Weights of a small transformer language model: 8.72M parameters.
MLP neurons of a small language model. Each row is named by its layer, matrix (gate and up: input weights) and neuron, and shows model dimensions 0-223. Each number is 128 + 32 x the weight over its row's rms, rounded and kept within 0 to 255. Numbers have three digits each. A neuron's up and down rows have the sign that makes its largest values positive.
After each neuron's rows, "fires after" lists the tokens most often just before its 100 highest values on Wikipedia text that the model never trained on.

L5.gate76:089118161105119121181100098129123148072134155147153129122117079173196152071124146104113113148156127208137122131115120134104118125158171149094090043120104109119054221119144108130190097061169149120151139104153117113127094153117173133156063151101095103120114125104086156124138162187103171130088124114175104161129141116150107124107109141045070155141107172067125083034162153135108105094147167139106154105145137188113136151136160112148131101114199140131090154145124176141117114130112142138186109128131095119095112087103090151143139114159188105140105114093113179108084170089121151149168116133148179055109171148152099182098138096109163143139117129147098109208066191111123144147150
L5.up76:153123207084097130133116132121192099160152094162163187132106142042076167088087127101130149161117073188123054083110131169130125162132146175072180093123089100142152127127157091128205088083168154078130128166154119135153144162134113112155115118104146120102083090128147076143153149124108149164153120147135178161118152114144156161085120164135080090175174112180113177106164110162111138140112140114136087135124137163160106177140113127171150128128128179103138164131093180104121048174149128110141105105084105137136082085150091060145130092055099110086111103109125184103140157104131093145115107134137172101146085201130054154145113130118083081125152096106158149152141109072126117181169
fires after: " ", "2", "1", "r"

L5.gate447:173105157121184134099125164121173148121099133138139131083135166174121127085152135151067108110063085142147101146107123152152065151121135169114052109176114156107075155132139092173131134123177074153118126102127129131091165134075172092098112139142096081158160108039057104104140148129125132101139064140096144170102150113091179167125163124162117169183111132163140153094125107164117092092152156173118151116118196112065113120103125165155116097166118143132159144184105172107104069127096106139140084076033047122162123142105166095137156157109120169121123065167105161135114111116196191142100135105117128121154124078162182134082161148118151131180167098186170119106120125117172119128137
L5.up447:154124139140075146130096163093177150110128104204151102126135179122087097109116136109227096111158093147072131115127126147124134125146168170159156144112150099194157131186072079139067109148140079114106154169143104123152191165112162122100142096115060158120113139048131172121107114123169146133112086134127119178155106078127186096122161033117080158097135127121109136108172111180107130124143152151076145182121130155141132111162144121142167100151099144064140111140117181118098148134083140173166092163121124137102098202096163128156125142135151128145142089160071206082125174130118110135111125087137112161122114089194077117149082116059125135074081138155161157126120105100110077124071
fires after: "1", "2", "0", "6", "7", "4"

L4.gate642:151171083111094132133091111132103172143163138154128127119102139124130106169148090104123174102101143079140132151092101180155147199113167100069168173120073156118114124083137155093168106119128135156107132195194120147134089128099153122055088097117098149095098116166176082190149108137123121203144128125123138112081155119112103113147083131148111167088223128074090077159135123145089170082166208138125179133106115121127126111058121106182094138140122153102173127198132126126148167146181167129070133111100111077127054131105121164139099128098065127099151097127181161132091131134112104108123130124118143086102127154087116193126063143100199128129133140106094180176142182142172125124097
L4.up642:186166102126134092217111152120156151138142133158132137138146152126149138152116125075119081094121157106115087091078194176111108176188080103155136122150123085169198150117113103101125120162137137171077090147146134138123147098095082091109148138145124169144134193157091072075100164110158107117143148177172102127091126133110127129060168101091062120157102111127116136152100096114163088133122182160117067156163098103134125125156143139085173100092119136114171112165148073138155141167091047120168089164086171121106155161120123166146142121128148132099126189145171158092123114113092165183083130085108157142119157135071176191050125124188086115171109120145088146146179120108082073092100
fires after: "s", "emb", " A", "ild", "ad", "al"

L4.gate478:165141133164149151060139088137179122064116084154132111137158107127131146152163110185057106113169107115154140119087180094125111130087132156135156145170136115150116189092080151098120165110142082169107153146143103075120121127172148067115117102077173122121188163126172148156093067179099086128179124132131085123106133114133101145125199134110086161092100144102093161178151106170126114062112138125090094110105118141079148095120155168120139120136112072165172121135149148147068145157157071112113135119100188114093127137044148119209131121179145187173097123095114091097106152097150107154200159133203135099082115078119129126109127163109136116129100089158176184168132139185162101096101
L4.up478:069148116165100094151172107082116171134104173133163107116139128157172085151137131139091086164155094090160147144121106077101103120139109105126140047099147110081127169171143134212105142084124104151097150112136111078109216100122144107161090138105145156107108212102152124158105109149144079123124170145159128102095124163080163111100175150151062140111118120088133216129138109119132147099159117145157103120128149111096150143053127114139123129115151177091150116151078148051180088114162136098094147169147087114147054166087113145138090087102091157130129143114175104156105123131081156133182104132229187084152155094168186118106119111143136156128116127114120157131126187201156085102118
fires after: " (", " b", " B", "b", "-"

L2.gate830:104142162118141170159170155092147128118127185064164105089164117165093110113108109128086083109120085144132167149137089129144119129165160112110085148142088064089160062162165146157108105104084040126131067170128161132164120154115079141140181123120131147171148067082101117114241117071183125110099166139109147124136086077096123170127134103085077087138070174117114113155108097161136111116172118084148140134151137144156133115191145113114151120166124114139125162153136154139147189076191103084137135123117167127055179145131100155148113158166143203143176136105170100069122120151100068156152117127142142151170147174132145099158104156106104119139121068112134154104118109084103202101091
L2.up830:121172129131148119075152186094137121120128170131108120127176086146123058103178156108100143125167121165104081144182131128087093134161131143141100100149056099108168135138126167148117160067064157161060054129048124151151162155126150094146200149067096176154088100112094115100124136088115156134098169135156145154145135102062133117091139136122136100174110175129112104151133098156088095135132122064204091138128125090127108095192108115104104185083117120100113157150136133131189118082147101100156105129057106159125159151100107205118149145184124130106155100147096164077085107086140147199175108142109172121190116121166132155071143139156131113177130098188112153108123160136110165144143
fires after: "9", " ", " E", "–"

L2.gate432:128092174109135113114106170139195100121149084135103156148086121129067098133150117138155184101116128112127168155123080149115132181104131078119110110102133114074146131132121117077157128151167124149127054141098125115119215216134156140104169168159144155095144113173111222103049126114107160092165134087157129135184161146163108098193187074154083127171136157155109150182147131133073093119084112161099120151138152090158128075090101089090172101089100087164131099166116157144114195105116100136104116142093125105085160130122144157173047119144127154083144134176147159123119098146183116155134155134181163149072125117138048109110076080147115144125104094125152124139085166159152092117129
L2.up432:167115126133100139147107139163139129136124128107124089153109084074114098075100127140122132133093151098164121159114111172147101124082147085170153123162112144083178107104172112098145153150209151109127106155140159132128124118129142129111128092125140051089165109150135222122131097176157157094160121153150126110171167138030115076177102109118116126174196199136174109107121141150100157093078040127083090130130128147096121106128132126109126119126150159069146173174154126164162133142139101085082152121124130023121107188073124139134114103099208120072126126119154152168166114154078156174130107136197155150118104165128099111093082192133151087077164140104163111167129089111189106117121
fires after: "\n", ";", ");"

L2.gate133:114146145150107194095156159109181128098147155143147159079150100174124123102128159131145118128165152130132093161160036118145081128158127091115185096092113133153158104147104163109134185148127158174087151128159111074146127111168135188137064142185131168098221100099145164105114139093111080145135160151093150100079053132107135074135146120152126111131111151140139125130089189180125083166120130079106110092094121087176161105156190151172121137045120064119152142111104137103157075146093111133163160163184158137111222088103097064076097163089130105120087166106137075118150133123102173168097094135122109112131127149132094100134125067087149132123157121113127104138138099186177144094128
L2.up133:120098126098194077163105126118169144151110168132160118058134128095175083132180153136154049105150152115155151099144100075127098091159162148145131074146130148139107114142176124123113155111091149055099178126185098118122163080149142185111109137108195151135122147155159159062062149108191084137128169111122084176112180133091123144150141087121133134183112116117139154144185101124113183145075151146178082141119114118054111104041154135105092177091123113075142154181076045142203120119180181113149098136157138120125152147178142095117071111116082100147103180138107138138130110153137145153101131083110069134129128115072145108110141091088152146131096160146123112137136143167126165117161
fires after: " r", " R", "b", "R", " B", " b"

L2.gate479:077086178168139091073133138132058153131158150135137125122120139136109119068163154108151103132135114139214139157128148150092158098134099111174071101165112126102154141127104133113164079151129123134144082051123108115106057073144125107135094155147145135120194121116138137147176192164096132104154173147141156073131165089182121105130102156142195128127109136159151103162100084115116173089157030145140109124122150111182070045142136178162145132121156143125083116160107127159076120094166133089129117150130144107125116126097100144207123125096113124147153098102134197128080095110133093147113134134129091120130153137156121049142051164223119151146150091081205136172157101119151154144108
L2.up479:074073149058097103146154197138134101072194145043162123117137178093146119134141113075096116119143139202139120092098152145132084131132141121153069200122133132157082139135165112129155143158145095141111044132112142085119125099166080153099086131051146122132164168142148137092144130094089116168148050157046166108108132132168139135148094155113126156176091131121113141202122156094136116148136124122118128133101130116158151139154059169158144094137154149109158121093146180164069124144182160142128126138120101140062133165122082079148130148191128163150085171054110154170128128123130158127124162142116140088106121170136100148084143215075136114141148097110105096096153157117122067157154
fires after: " L", " B", "al", " W", " f", " F"

L2.gate534:129116152076114072131144165094143150084122111170136135127130111162155105095033086100089096178114075089169084139110110183134115159104140137117093150166113130110161096135175156097157116134132154142123122161119134127198122052146093210152127128141127196137103209162113079154138144123157151122147134087119171119150131113136188160147159186161121130051097076158109177168162145108095118123174114147166173142165099106098115111136128105084123133140117134104122142106151156120137192156124084081144125118219114156122139119055148145150170111086060112111101126128074113124085106129162154140221135103114134066170098069134079126108142127102155083103104083131168130195124130127090127108147
L2.up534:153111104080099133154130098157134178089119204117108104151078124151137079156173140162128141184099117143124111115116133080163062130118130179168100159089095126109113191170158139137153141136149157154101183108103165091147170143158156107162100097102084110155140071131084155105198079098155150118126094111115115199106108064125165106100173154159100146174099163120116108111133148113116153195096106126135085106144070116075129119137121104093117147157145158136136051140126171176175136107180101155135103094179193130092140131149118123144142171123127065133159088052071134165059114111103134064128075194135100151141126077062108158124133114087173171112091123154124184142156140150105166121142
fires after: " is", "\n", ")", " was"

L5.gate209:083126167172129120135147108169122131126103120138111136126130051140145164101184170086121075123120083130170118179168087127164139151094113111086144156133125079083079130152147075157166114143096130167180084149173150124169074150173113133066132144136191115110094149125144137159132143134120146149164148132186053117145107115129162135133157111154110098145170196159119072128101123055139124153104120156109139083150136156098147157079134121081135096147175171081130054201086131143129100142116109066128165065106154190095179108138120170089114130149111102153108135119083101084158111133124113137058134093158152096099099098109075076059169143070119183102130154136134172194141149161185112153131
L5.up209:113105136067126097126161063181112139169108101178149121169165082073117177203104053108172070148123127136149122229085166126108102111158133135123132106129117105106100145126129120113125108163153196128132143152106148180098097141082082158155129097122080092076135085130072123121125162124160108078146109152160133065128113159123092116073109113136163149148129133155102101176130172162074156101132194108142058122104176193113133128083104146118099094173112174107141082167159063134151197159142096117103157130138076113112189089151095127126164144139182080178178083144081121110140156153119152153139143166146140136108088092133123112138135092142096183104154084125159119139151103165104190133106
fires after: " M", " T", " H", " f", "am", " F"

L4.gate186:065111119122124170058143174100186087089130116083141145110125108097124126048162133108159118185143113196116179092098142129160191128153108122116125079110156159094111156066168086159113079130168165158090108095077113077095095081112152155136154152127111119143098182102153053087082115080112114087076167147175125097103145109142133154111114149109092098151174127147139119157107067136125131134154144070136159188105155156155085155213109120164164158093118176128124117113094112120102149169156135136224068129114189167128116116157103094116090148123158120152133153126103139131082172149142164154118099128138125154185153098124119158136175107070099220144104126167135144092112134141175136125120
L4.up186:077111104145162068048125076148167132060094144141154147078161119086097066193159146166117160179139145141091129092152113130096136108092117151023149146078140188158176131095090079065145131135103128122134166139144112113087130190091099107141151194168136159123155142183140126070120120181160130139104171129152159167148127141156114131093157151163131132090130140093153164086122131155157107084139142093149084161113118122153115163117160147059158139140115113154191097154176171104053177088174118173130125137126154112129090084093101121167087105074125124132149135151102181097148153147153106104150116172131124102125120115154128148081139075155135131142119068084080136083156175083143188114111
fires after: "ide", "op", "ap", "am", "od", "ut"

L4.gate100:160181131146174166126120166083117156137128124119108186115133122199105089100199169119123090134168106118147128188124141137074074113123100131174109116185120135129166097049121116141153120124129184141176128111130115163125119134128107124133125144111176078122123129180199087142065146160100115151126095149071140145149093167169110185162126116146194155155103064134094109108134181162073132111131110177100137111105134073184128092075085157127131163119081134125090135094106090162070134074116133170128151116098065142123149118132125126104101120168153136100061178046133125140155114054138132190144154161118178098146078158191133148114081110118085117186081155122193094139112146114105113099129
L4.up100:118058133140184109116134099174103168159158137104183144110169132084105154150105139154174126090073117199101080084137091116120105156066110195127083129131092116114124105065137121095154170118152103128143162160172097136098089089153130102143107173052110179117142120127179102151118141121090152110115090095175137110037086145115149163141116117110130144151139123176110115090096157122149154140117186162090151146138094110150148108142164115126147123144093165193127123126165140161142122073210147086084128113124110066149134134146158085185069100075133111084120113118121200164137168141154160097146209121095150148146163169126119121162092098077081151197122105092108149094123168191113090095119
fires after: " al", "al", " L", "n", " rel", " l"

L2.gate495:161096126120145167132120170159099134117142152177131094040090147099089131053129128082148099134078119147146117117138130152198177120132098094113163153163087127105116135142075174077143075081146136193121120109108090132102122069139153142155145150138109132140161157101082124132056093128125159076178073148124105147082105116143081126100195088104111142076109111114114188108151138108169124171170202178096074148130091129159123146121156117100158123130092132117137156147149111169159157137119120116129170092131121104077229100113187106165200107172112141131132166157110163148190057067120117122150091145147123161113073131186112146061111135120168109131095127160147169093144129130113139192153
L2.up495:117179124060122125191117135127208143119119092131087149165092103090124151125169201166125161150086171075141110135120116128164093076112170142144156071114177119090154102089154121166117087103152136104103197172073179134097114092112143098086151093170131151181102109145189098138110185169130147148185133149169132113190177093101086129106149144136188126132114121148103048135108195149116174153103095125142143089106121137081169149113120132119107126084127143045143062119147144164095133142154100164148109154112125141101064132139094136156106079118130083077082032142181142115132112188144145152145099110172100140112142148076125101122126099113132164126118150138123151095122131165148118076189
fires after: "\n", " the"

L4.gate741:148148087122109164110168197095076119126121149103163163108068133118191202064143158178081134184070143161140102128096093091185117159102096141184107179167130161096103120167077110092214135123076135079147112149161079114133077128132229130147133155109128093126151094164147065166149162143120108160085147155124143142151104116147128132114165129101093124131149118099157135093096185195111156109119112133094242086090160159143106110135084129148118143140110122118110105181132170070103152120144095099136107154106101131146168137114130127137086108128094144184097175068146126131128100089150156064130057147123145137132164115124146108119147120108156102119084116152169045136119123110123131100152
L4.up741:099116090134151142123141129152040137148125121081123148113097086155117113157165111116164154098149135155167161102119118143163141104105100138122117182159147163145088119123133110176175156125056147132187098090098135112156044107119138169125125120083097186136102217197206127147184134053103130133156119129117181138091135167113120168154142135128096108124140101067188113062148169125120070096127145136180151084171158145066150169045120085155102157140124146141068194099136187142143169062134092109056149184150124125107096132143144167122100074119099165153123146107102162166169074131115110154099134149114105129143135054097121112140116102126084141093112101145119131126118151105094113137159
fires after: " l", " L", " s", " S", "or"

L4.gate841:166182118135108142135142116057104129137130140146091147150077165136098118089139137191176068131116140151153092117183116133148067149118189115088112112124055141061089146105089181182140101093120143177131124107104119207119053177135145073093058177146122151175101147141091116136079114129085126149136089135144127120110163137091168194060145116102099224157109125158133177175158113084142131104147167139102177103139133190104148181100144086091163147086122123090104152146126121175120082150135126074148096175074204139102080086102103123109145129151134161102123166083103074147159152147098153104112127097169167109128124145129109157115125161143175140110135154095166148116109127167115155119115
L4.up841:050140094118164125156135066112140131135205091078135142179121124055126126153112120166164110175128162147145117128122121117121152100064128093164101151143165105073041148172110158186078161145087204133137148145175134148091151141147114123145130150101140120137136174095131086088186094103166100109102122150136149139150120054138190092153153195140083142125146145110162138125169138095078135125117122114112146179089186092115125154075125124072147126136161138158090094175091075095113136105149114122143189121134170101113133150102087108099123130100095082050174081137135130130132156162093091092156158095130089132134179149108100143115084148176128137109114087190155118060194164136147182105154
fires after: " the", " M", "ip", " T", "y", "hy"

L2.gate505:141161145107108143161096157210179150164128078114076118067124132122207107142124175126169096149100171152192172102146142080151103163121146135134152144089135154085077095059089093125101103146154123144160125112114070078180129090131171113106114119111103107125026169157181096109150166124135111137078184168099150165167085156128148095155136151121148166053127113137184128102081162116160062146100150135135101124135135151155155123086064122131164120191098145165069121150091127128046159151110151114120105109150114113091095114109165140063139146106153154074124177150166131098131140136123103170170129135119140091124072161091102121102082119115169153114118196168102170144147120134131106171154
L2.up505:175066094125056127107097160173149123111094134172134121121121096079131096160129158135090143120138151177092115142131131119163100148208152160166162166078094081128172096116170077171104144138177122142168216114164130192081039106125091138141151194180108111083111149122138143151173129153157070144155104187122102115095108052142162070161099125176141134085108110129144121143177176142166184082112188145123084145162137160104120100145125150156138080139080146120082118048128103140117057076124164110134150102109115098148127142130131121131118141095136099110166167113102130142091115144072146149124131158107087114097140095117152147089126095097131170123076148146106073107193157166161143128157
fires after: " L", "um", "m", " l", "v", "8"

L2.gate869:086162128143114165144162129108170145112192138157152091153081096078125169175156129100111100095169151123166133125169104110138132119106145102144111090123144135151128109070187121169140112167131108162110088121123121115176139159135179136167140136146118095118136188099128160106094157103147087116198066095129125145169102132121125204109169114103116055090090158152109135131139112127097109092138028151188103068173076079206098115128129192084169080113073123156136092129120145099107070109125136131180135136133128070103115095138094161121125120151096170115152152183118120171092154104136139105162112141176107114019069116127150148124097136175111102057182134176152170156140093153163131145130
L2.up869:083162147141128097141053068108169148163147134086145145100077044087138095167117155141115149154149144107159126139163142184151177088124097143142100121121135073143130134167062155147127178092072148158124098138070101121112162144133152145091164093110118079173141136121128087121134144135174169093108142163121142055048115132136131172129164190141106141086091065108106178104110120158131150095129099153143161144123091131068098174127096180109184089129116085147039147116141194119133103201090086112121138143107123098104129115123099142171148188152139106126101071086125127148160111143118140160062182183148136128149132132096170124133136160146100151100195171080143160134122106187145117116189
fires after: "eb", " B", "b", "om", " c"

L2.gate520:139078115066164137099156179189073103139179108204140115092150145148137140153128119086158139105043129181102099093188084141102170143102174128078134183125117155152113136147155155121096107137142194071153125146117145165189137138161164122139138154109104153157148116136127105099099184099084155128130113062163097147126155178139140138148117067097133113213112135165129116143119079129140089124134112092185169142122194163086133059122101113112113122107150194128169145097053174061119096161146138063089125082145108122132153180161087120119090169107137126138106106126062129090129136170137146087139130103142120097146158075135039158124089095119125178076176106136143135142109132111129131141143
L2.up520:154095125125073126116180176156095126103189171132160214108168167178148119139157135149141113169086164155138133185121166113083164107126112177134048124116108117085140183148131156100101141142133085168168167162076121123169138164189119144143160184123117104150118115166122160081109153129116127218091121123118149156176069175131154111144108200094137141120126132150121159154110106125099114119155057100121084084096133126140110079130085092125112072103179202101118126095093164121147153102117128103035143115139145123159113120055132094096091164143134107105132148142123140094072116083120150147085092138102113120121183141161116142191078144095124139075085100106149114133132086108066122084185
fires after: " A", " S", " v", "P", "A", "p"

L2.gate525:140118099088119130132128151185119079199178098169185120114179141149176220122171153144154108072150107184155118143109085142100113136083133183106073102126097102038156114129134094158137177123077127069129111142096122124104168092147138156106164119112168089108123165143123162121066099127120108148150141106128103123108213207152098132147110144156148155122113161153100094156116132149140111063094107169188145161125199105203070176118089123114147109085144116061153107142146141114064141144183101105139188146129097127140116126137116095151154121112143114174116146115104105107120083171092150126154166063130149143056113147112127110185123163089146120139122112118127150096067078090145089121091
L2.up525:109056108123070112164085068128131150106184142102117116117151127112083105154105150153144146161068059178149136153133072154150138136175106113117101076174039097126085129166165175140094068103176122158172106135123105148102111144133141118108153091103124140133146157157113150132150116101127093066150086108156157115150127124121158193238142087163174085084122123067106135173127092184098150074139106186107194079183135104150145133165183134059087122114132107112168138165125127144081105110098099092171134081151099120142178183148142098169165114121159158102154100119116156111148163136133150128138143121111100109086080132137080125161110100150135099171132143116182101141171133189103148173115
fires after: " ", " J", " O", " R", " (", " M"

L2.gate161:122101118113162155142158148094119138129164086151150126079202138060110111169073136064131157133106103129157170170136127108152138146146105181117123106155118118136099116117062063113109092112141073090136111075136144119122127146103139154168095130147142099098127040122128143150092106115174128158144091120086161091174118130153115134151099155133116155123103184121076184109143124071076138138147128156117132178141124107148121093120133080154156183150090206153182089059129191168134123159095154129099120136153131171082105180168157139114137185081117152106120105155162135100076093201172178173088093105142113162158101124119106148146162095059182080152119093182161054116076141183153125112157
L2.up161:079088169140123120176123132107114115082121176118163126123107173119115132102091132107141079140172140119130111143025110137143157061150106130135131136113160183110118175157133111129173159211152105102170153101129220094111108111101119142146132113139140147118121136157093199121112137095129054110083129141116146126072146181088131075127070152127180175064125159127125121164108100136114083067144122087106118211156143124129151144147133100111140119158122175143127143050106138151085145085151097170168175143161103133072180140114134133091194087167159139133180096109214145181096111135150140179096088095128117130112098139110163145105151150103086130121139127120099113112198097169051090116122
fires after: "iv", " elect", "ed", " D", "|", "v"

L4.gate693:166117152118173168104115182174170160161123134145073152177151135150078138121116119146067116094136198113169101116139148048117083158099098137148097055180157171131090156092112152079124145111117106137157111136097119108123137123077154144113093134104101065141086103151107092098138201114101115127118107115127115140134085081137118135120104166113125167144128121167149116114145103148153132151186092055147165117160221104152129137141169121132160102213168136105149175151077139146103085093139152099121155108109074116145114085120094178134118081135128149092176102110133115085149153169167143138103101126130176093148158073201100196069107151137163112180156082089077129130096216135091121101136
L4.up693:145132105113104110146149111105146113125073091137089135155170144125182138094120099133084047125133112187118097115088183089141166162069096133142112113127131141151125125140117148142104052091107107167137134125133203086146165161180104161113126046200136113141079138123166053158098165126185103107118057096114134130128143134140082118197167095107124100176062120100109149139129100073162106111129167134107155174155086209170143132101168110140122167134204101088112139082158166102135125086104072114134191145090163117120105074157123116090119143118156089160106116190130174146168119195147104147136169134084144110138108089164103160152161163187116069110137097091131103145154123118120152148145
fires after: " W", " R", " E", "os", " e"

L2.gate627:163192118153152120060187128089136125136157175156113154159135162129118109143192174112105064083130142096097054207153122138091124156093125110120140150088088141115170118128158136116158121204169134159144036107160151117107143114129079155186154144171101098059147114102107121129147120100101138098182117111144109125127104101123128157158159095057172104157112132123106111134116122089133148097183162185147066132066142098117157111135194150067131089143184124096143124187127132126108048134084191064050098139076097108123113095091105130161128100125101142111114110151112177153100138159104147104125163089159147111123129117151094109160200118163109132114153105118098127173107168142155122160174
L2.up627:162115154145128205094152121160034149127116118109144081147135106135181129106095147132056138166169102160123071145154198112134172184086091103143104146120119139111165107121119135131120141083124141144171139117124135140117131123073118119146128110128150130019108126098120092158124105142095166107131155137140067195116087106130103166121115094163148140107176149085063041173124134135103131214139219159106136141098162104115125130116155151110119171146174112085146167135115131130090087161123160076109203153148104091123092136135108077138129150121105148123114113162092158118118146214169136112108061156154166092143128069130095150149050176155150184129106118104131121078140173158125109087136
fires after: " F", "oin", "p", " m", " f", " P"

L4.gate433:137090067120119185065169149147130125176153134168169140116123111161120101123155100151101121110156096203162151037192191122131125123107139171155125091153135089167113135125089128106130073129179143122168174122153157187128135127104120109078128181146176115142116163154122107158093213075084121062129157150149173112182179136119138057077124143155132058188089131121143167148127145134121117092078087173100166109121178152172103103181122058086165104070111169111096096158129135111184181114068178107144137100140128145126090102132118108157084098101121087082137136131089109090168092116120132178185094097130114127150158119138133166127155093099127126133124101092078084130133130121135109102138
L4.up433:139158136137123071100142084119164096123099155125090142118102172187091133073124151182147079164081113157150137109172133113121113138054114170102124199132182115119150118142211146147164137180157105093140117136124131126123097087093136195150095107133162136102114117143113165174093110117151095079147145122180103058139128101137136101129123157089195145124137209100180086128089095091088111120091107098101141116125097125156160146142115104087149184098180162119107122126109183094110174102136129113143139045182162117153127091120118085155137154041163146177142116184114185113164076104173090165162060146114168109112117176134145087166132113123152167143186105103108088145139123118129059090128
fires after: "it", "ap", "od", " O", "im", "ol"

L2.gate356:145136127124115120121159155135078137140193153125135104141136119128115178053122109150168111089212126127138110148151068139156084135121080099114142064122137161076115111148196138142120112093100130179069079088081109190128139073166114068137142122127176152132139128146055076148102153089153065130131135151093169147152098175125178131118101094130154102139128135141086092189099117109098145145082131120154134153153169092149128170094140067103110103089154143106098148149090129094162116068155133111070078163139180217095171145145143094134175129175131165118132127126121107098092216168150104111110124123148155131182118142103068188101101146140148179087082113144146160112098163123185188133112
L2.up356:090123130150126084072140126081127133136122057080096109087133093119146135099123127117132111103091144149181166152168095171098121174116140143067151156097135132160172176132098119127122154143189098151110052082087111156141137096089105130147145113115133182151125119125134096157091140124111066144146139094123154104124132092178173184092148162103151142152084126137112036187115081123094127068081184099127100208174134094149101151139118139083106110107115145122121139151136109113100150157135168106153107141138177136156156195171111079161166115199129119061130141131095134163128142153119169128159100154085139053049141157087110163170086107185107129100091151133187143186106184177158111178119
fires after: " ", "m", " E", " e", " ("

L2.gate268:099131120116111092101170122115164112129161100137151096189156153096116114143120123152117068142092176131124085091109166083109177125104149145116125152146081148170062105095123093133068112134117093173151105095102125092136104119104108137093120124139190109153133125156161175161178102131160133119146097133108133071110138141122130157088143102142174109121138097187126151095148103200166185175142128087182170097141157088158148139162177123090217135078074178125152150186135152103083113113130167140144149113181149133196099154150143046149092102099072093149151205123154132109083063143174092168062074154129100135120090127123146134137151172160099066108142177135098140117085181087142122090082
L2.up268:193138150144163119155132164140107161102157122130137188183143120100147142096074140142134117072140167159114122052115179092098160145159182118174154152126098061123112147209150128104048171156152097142168077131158137159151171119092173134106206117160157137121142101135143087156204088125145143108147130120116141113111135054185114130121201109122158176149127104126139150100100121140146191182091144160106134080108159092133073137111167114118156129083080156094149126163108111085093139142129103085128102159136124170182095175110118121084083141134093138117150158156113123048082123149112115145116120126081130084147073124104066113144112129124073082096142129172136136097075167124143072061084
fires after: " m", " S", " R", " r", " J"

L5.gate242:148146179126109089094099148089109184157145121185098116107133108163100163100135174127140100187132067112154056144170070101171144102134187191053163139104141186069111126194134130117184125141154082146095117063135083126127137094156154116139087149159122128097110080111098163142106152099186182090107078127168196128127121145101106161110138157099080070138066069117086163105199089145149124126165100134074158112066143166087125110166156140127154130110105139063157127119122136156130107097104052103143113180095117156131133122141125127188115163128149078157101156117149135116151160104128185108125156098125108087149095129160105094118146114163101139097128165164150109149100193172128183137145
L5.up242:173151136104086121096060134063117089119099081112154103131115149141097165108124121150123126186129121147121125206138144155158099139105164141102138100117100106059144092143091145130122077081160065175124183127109118147157113142131136133128131169141141115114124106117108122076132106093106116132133090125170201094077085130146159102107176151165092106093096036115124116159132167168174167103194134158079130123175084123078165140114090133092179117142049122156146108137105105133149115198157053104104091099114134101198095141147143092167165139155119147114114136127181127181133162219135179144060145104171106165162130161058157158138120093116132102114161143163119144137066127178157138144169
fires after: "\n", "s"

L2.gate791:087086136143125127103194145125105116068149187131134202095105120143115101101079174100117152143098150141131102177153107130109111104135133159128148104120136085123113139157110146115155123156144158148139093215125090110066158117157113111102147135068160145135136153123106100143092158141138168056149137140096144105119097194104156131146107120156141170147192143157142105208143042122110137095087141120122169163131095128146147106167113180138060122091099127088211092140150155091169170112150091170160165122064062165098168083111091130140137105157173113152142096108112092087060158092107108101172049109161096148110150124183117138131134116067159112137165116089128094186154143176130187075136
L2.up791:160093114169169180102143118129159155148144149136128136160143115158115122066144184107168149177106161098136161128132084125174166144171137152045135137143125144108183163087172154100168112067112137111108162159119092135103105101162183117119151146175054191149148123120108113166084130144053108106140143163110078151131141099134084152115153128109129091147153148150046105100136174086181135161138173134131109075124131150096175174107167083164106173157113159132140131153128111121162097115085150148120139143134083180090131157131110075151180084175106071103100075136089146126080140102101101145115118152134124101133141125062047080153103135189107078066067149191160098131099093081167102115129
fires after: "\n", " ad", " app", " def", "ad"

L2.gate205:139143103156135098087177104127100146122144162140138138134124127163164154165161080137089096123101166132129080095103135073104107099142126147100137126163136182139122090139103153153081098114108128096141082154115142132087093113159127156133157150177164084124122139077065133160132137084159135125124078175151170161128107153112146104181160077105068083162137170187177145097105108181181089150143160080116170123113107083146160114102127123112193139091097142109129209091040119121136101166190113123139126076110159083126131139087126167118114101103170126117171181184121083159116123171122110133075110177152158050141100073178122150064082114142138162142157174115146067104111127171230132116099
L2.up205:069171083126074119131166073137149095114101161196129120142160170101119137149071079134113141191099125086148153192152165042112130145108094162135116152129106154096124119187170118095075088164078107161134087149142119083135135135131162131125049107095112176124110121128138137100122142102174076171103160140186096094183121099151147136175151148205143134077141085118134169179099154137161124099110197107186097126126085109159101147110133145091137144118116120148128142144160096115107195119125126132094142058141147174149159107107108127066143187068145126140089161166083056118060135126131146126097163163097088115161124164132117174112081122157139102100113109139097181123152145184179113095105
fires after: " S", " A", " P", " R", " W", " H"